Weights of a small transformer language model.
Size: 12 layers, 4 heads of 128, MLP 4096 GELU, 71.4M parameters.
Architecture: LayerNorm before each block, biases.
Training: a variant of Adam for these matrices, 6846 steps.
MLP neurons of a small language model. Each row is named by its layer, matrix (down: output weights) and neuron, and shows model dimensions 389-484. Each number is 500 + 40 x the weight over its row's rms, rounded and kept within 0 to 999. Numbers have three digits each.
A block is one neuron, or neurons of one layer that tend to fire together. After each block is what it responds to, as a language model described it from the Wikipedia text at the highest values.

L2.down1180:483487523538528535448516509508468486496448545562439535492533526558515479525472507573533515455458549476530600446566521442487466525503446495510568474514457518530496491500465502509488532542492479465510436521472394478529493560553456577627499449478471468512487492487467496510527513477473483532
L2.down1402:562478493530491496477532572576460520522453452507406579519474536512533474500561515543531502502484496443514524397514527412583470493566480531468514487559499476526526500526479488514466436477551478476537502489481498485527485476465520513567487467467466533485527461558486450486500440525497483471
L2.down1766:474487451523519515442507484546432431485573454477436465476499504528505518488498468532529465520539501541473547545480576571453469545445491431485431506529449496492551495563642498522477483497530521526507557511500523435503519536564555512489486487477488432486471516478472512497585560471515530448
L2.down1821:499458556506480448527544575572456545527466524477401482479471511415510451529491451549555506535497546476463494420508437482495429589479483557503461461531510500524538468549463437540466500495472536541473484520514500458530583536509449517547520499429507438483534554627468517546459515544506534564
L2.down2006:522468456513482510522444509493508508483555561419434539471491523465474543489517455543555458480489484430467518453449472505516484492469508489505569526514460549542541439559449493557509547485479520605549504605505479488553524606500541428496495531463465495568523464557542451492497514507468542493
L2.down2193:525518528542469430457467520468410479481450483477490501408523501465485463519437423551551514446489529529536541475504597566475517598414515487486626569453492499557499499514479504456460515586472418527506441541457490517459531543511493516519483456478533460501475499519526502539477517456479538490
L2.down2482:474509529535479501548476549522447478512397435557494502478478518500495477566512548524516535435516501486477523517494537478474440571469441428461526519504492499526511462475539500512515550479532517494494548524457509538485545509519552552637441496448489473462537532514511458466440513555539438556
L2.down2519:517412565474509502523462485502407495503452515508521522536458515482445472491569477519526554509511494513544504381485473496542467460574505437480517522526474520509576407530536475473564395510529524565532472553488490494514447457496426534537488528459491465522523531471526516509525535519509413490
L2.down2529:522562582533458482530444536583480561541502486471476499444484491392527470467482484532495452525482456487557548434447489493592416557493473509480384469491497487495541396487560484578500488461508476544460462534494542507560498424493494542558449486472495499481540519472491511448478524506532479532
L2.down2622:546548500496486487481471487534453487540596543534483536495504402447486494461420448507476465531483479509557471465419533517482522535475491494505426430542509480551505578484455484542489481463494476498494536551552523523521546488483410517481482499501498516482522493465485462484494502417565523530
L2.down2731:513489514440495434525483539537525551476572554565517558487546497515461485444457514573508518527576500447515526483496492545494451530542473509549484512437490535589445528551469506409525479501538502563493517535467471467580504504514418558498509547469454542499490515534473593497494508504556458424
L2.down2965:564513531522462475511466516573448493556482415535483460501438461505515407500490555480519530476494510488505524475499505456506424572514448532490454504519483504466554515544512488559438489517504507432520501537455527473519501473509519572630434451446469437497520542483448543497474449527534402527
L2.down3586:568493568535482498512502515577487506512492512488449511513451468488523437465529488489515511488462501530540551419470496516658548566520563565516508479546505504497533531445474431588483458537526500511515472480431492548523466493488504490586512541521473494483550527428468543497492467470461480508
L2.down3589:485502492580476522600471603565442495521503490465396552507516468475495516519443477564560497497448473406444525442534467437514520521499470530534476465521511462507502512520476467502488480517585498550520467550504501511513527557509531485592510499446501469502478529597516453503480497491528473428
L2.down3904:501524528530470531470551472551491549536489584440439530499473586509509532511489489502527506487461539472469484513510487576561520542498481533442470480574490449570541522504565474568421467562510433576555521570560510509553474456467479535465459535543578565503507484502472593525511540515488516466
L2.down4002:506529546558499488539511468519480482493506552475554520489492474512539499458456542544518527476481511448473533489503544459540448601411482558561535523493444472507487480545503520521479508483525453466529549559461472563540454537518465559549537507536486506518516520526486513494483503479488457547
Word-start "def" piece. Mainly the word-opening piece "def" in defensive, defence, deformation, default, defiance or "def." (defeated); more weakly, assorted mid-word suffix pieces like -ity, -ion, -er.

L7.down1420:466471495484510497408511482494461483483523520466511441456527471425581450475464484492524464476464507546556519514546508536433536509488483505554537513473529460526436506518535435542491387445515531503558544452505457508472489481471450473460488536531559530524514459551504506493521488453455439483
Mid-word name fragments. Word-piece tokens inside proper names in tables and lists, like Philade-l-phia, Lás-z-ló, Frédér-ic; also years after commas, such as 2011, 2005.

L7.down3479:501485558525448524512465503518479473468474503504486529496541539491528528512536463519422543498471484486474538526581452512559468510425527469549536464444461477466508494444551458495528529574513565567549541528476504518484557516467428517536538486420375539423466594497581481471506521512542465461
Prepositions and f-pieces. Prepositions such as of, at, on, during before "the" (most of the, at the time), and word-initial f-pieces like def(ects), def(ormation), F(iat), Gul(f).

L2.down861:522550601481542535515558522533487422517446511485526444512468473497463495513564565523473474503536528513520497447527495517521447515519500484468514471503493525486483472563573475500509407490489489528509538516528509475481494509492540488521529493491489478512506549526528447478485540524569517468
L2.down958:568521577548473560485524545627483501495559569494534452466502448559419496519454525507457481554480513545564503498495490503568417451469539441447386440530462510424544540469539486508517507526495548428539500507540543521584510498536520557666548534546504472503526490487470501509531487451571456530
L2.down1601:493460634580485540474532492478487483532540544422441502484418448502495499513458463546465496480484533495523542476492460539562480539494507454450532394600495500486562486540531469591535446610494472502511463588463470501492504462507497510504514543527523494473503563537476565513513501491507483487
L2.down1711:454500484528533543544458513447475452481512558443492476500549412431510443529468483532512458473531501478472474573472480549470439568446464485522481474427528539463484421463542543459545519517545480516519527472542538511554550512527522474529527511482546444490513531498501352528517501522539545437
L2.down1881:492452459493560524483557574421533477505484439546500535582559494550543503508536503478423477450557475525459536533452476541485506567488476458481508446420496483437473454525627518488526481540461526506513506470536580485491485514499529594475550437573535540473442477514486429469517473497516501509
L2.down2030:489479527468464489519465498542471577505500432592508483463482540518581459459544487534497520535512473376527446471502521503503503483427440437541557544524511466515507507441452453472427515563474484472510518532426521483535458515588433536483431526471557479482512548455554442563496562521510475501
L2.down2065:527467518501474530548515506525462536518522548486402449536476459550567481516498516473530552495482601475489490457518469469554465482439505501492510427565477484519542499501521448464488451449538540456542562465558541519560503455469533547567491509435444437470479567497507524439524434505458509484
L2.down2284:567548454501476570496501512551510470523549583546564478550478445510490550528522531506475489521470464449570507466458533510556434476469451449547478540584462539448474486567524509538500565468513512559480451502506504468487505493514547562524572488484462500547482527488511516476502517542468461515
L2.down2368:518512522551438486533451515558518447554504453515598516552467456558509492488422510476514493561528494500474524465473545490463608527528522484497425444502465508503531465471592470537487468477523510441508525523491558544501461503529493528517474512496499475475494558528498407493450422546478446473
L2.down2404:536513430508513548523494465531468497512494450508456450535468557519603469546527498489504513480488556512502504529467521443473499454543470521563515537550487500560468468503508499497425483519519517512468520475477528482444495457514497597602518435448489463503565496502475447535506485541529572462
L2.down2548:543509444525474469448439443515432464485470464513515456487556492488541467476489539469507472504591508527529483442451440576517431512521536464460420428531495513453535527475588499541489507468466549494484535460408501509511500473457480504504461516560477468493496547467512462565531461508480494538
L2.down2824:490558545530547481473517549488462479542510460465496518514464463515428521528508564571487516541502512418502441533504482543442513472524537527496436481517460512483481562484500509500542501504455515500473586530530457476464589463464476529528529515487481429463487473524510409495483469554513521559
L2.down2934:469496524479591516525563533482489491497527541392483506533539478530529569524523501554538429489523508544479494498481479539525538594469499475553556503585511515536503521540478480467503446568529499587525452610443469495508542483545539538421518552494499473452511450496544373524435501482521522454
L2.down3403:553512493555489478505493458538519516580497479497601510555469485521517488443533464491446496517510449557527484464430518499512396555459484442520468482462469521563514478518521504503558475492523517509489487514467494472518450468479510596505531507490501502488566453455520416533469434526507405545
L2.down3456:522458540554557537518529554531463499510494477476472473503578421539544454496535527509443550443457536553502506591511502507527494449536483461543510522559503470454517479483555457503474447513579504505517568512537558540498455444493550513465513436575509517480423529505488503543568457549533497482
L2.down3919:463547536574435504489476486515538471532391436525502483561487540535480563444550507524504475571474521473488509511485504520437531486562492489476421491500509468513481473508468449477508532504549513518452517508511476485482559540508539489497545502546463477439467539539477433511419632565481593420
Mid-word subword continuations. Non-initial word pieces that continue a split word, often in foreign names or rare terms, e.g. En-ric, Oeuv-re, cyl-ns, ag-ric-ulture, undraf-ted.

L6.down965:460402443558526517493482415487500505536465550467487514489495524462455487447450501486469495529575504512477522455471492433537524535451484515510476520450495453508551480528558415556453497503464559536498508531560514493449525511486513515499453510520459501509515548491537585493534491468477481526
L6.down1776:528468538532496443505465510481496481515442525510433468458473462514537519501480470476406527464527516490489493474486490487588538450519458424507424494540494472480518524470517541478437459492510525522462542573482547533568490465535494490451435463580519481462574555527600451576581525470460467536
L6.down2266:511505553544583534450525465510518532533520445530600569555567521554466547510529459459481396551490512537445488557523523540553492489543442530515491522558454544484494536482437554502496484527475411459505508561483507526538458476444447484440500468536454537435502479395545443536574520532459507580
L6.down3528:554457499499449506475495516447544509521465508540498505549484447520471493473447517541559487537505492538496513495505523549499497526462479498525492468453495490497505505535508484496461543448519531565507496528528502467538439539547534524530509582537497555568482473549430518485514566531502444480
Final piece of names. Last subword fragment that completes a long, multi-token proper name or foreign word, often in tables or lists, as in Szczec-in, Vanderbil-t, Crnjakov-ić.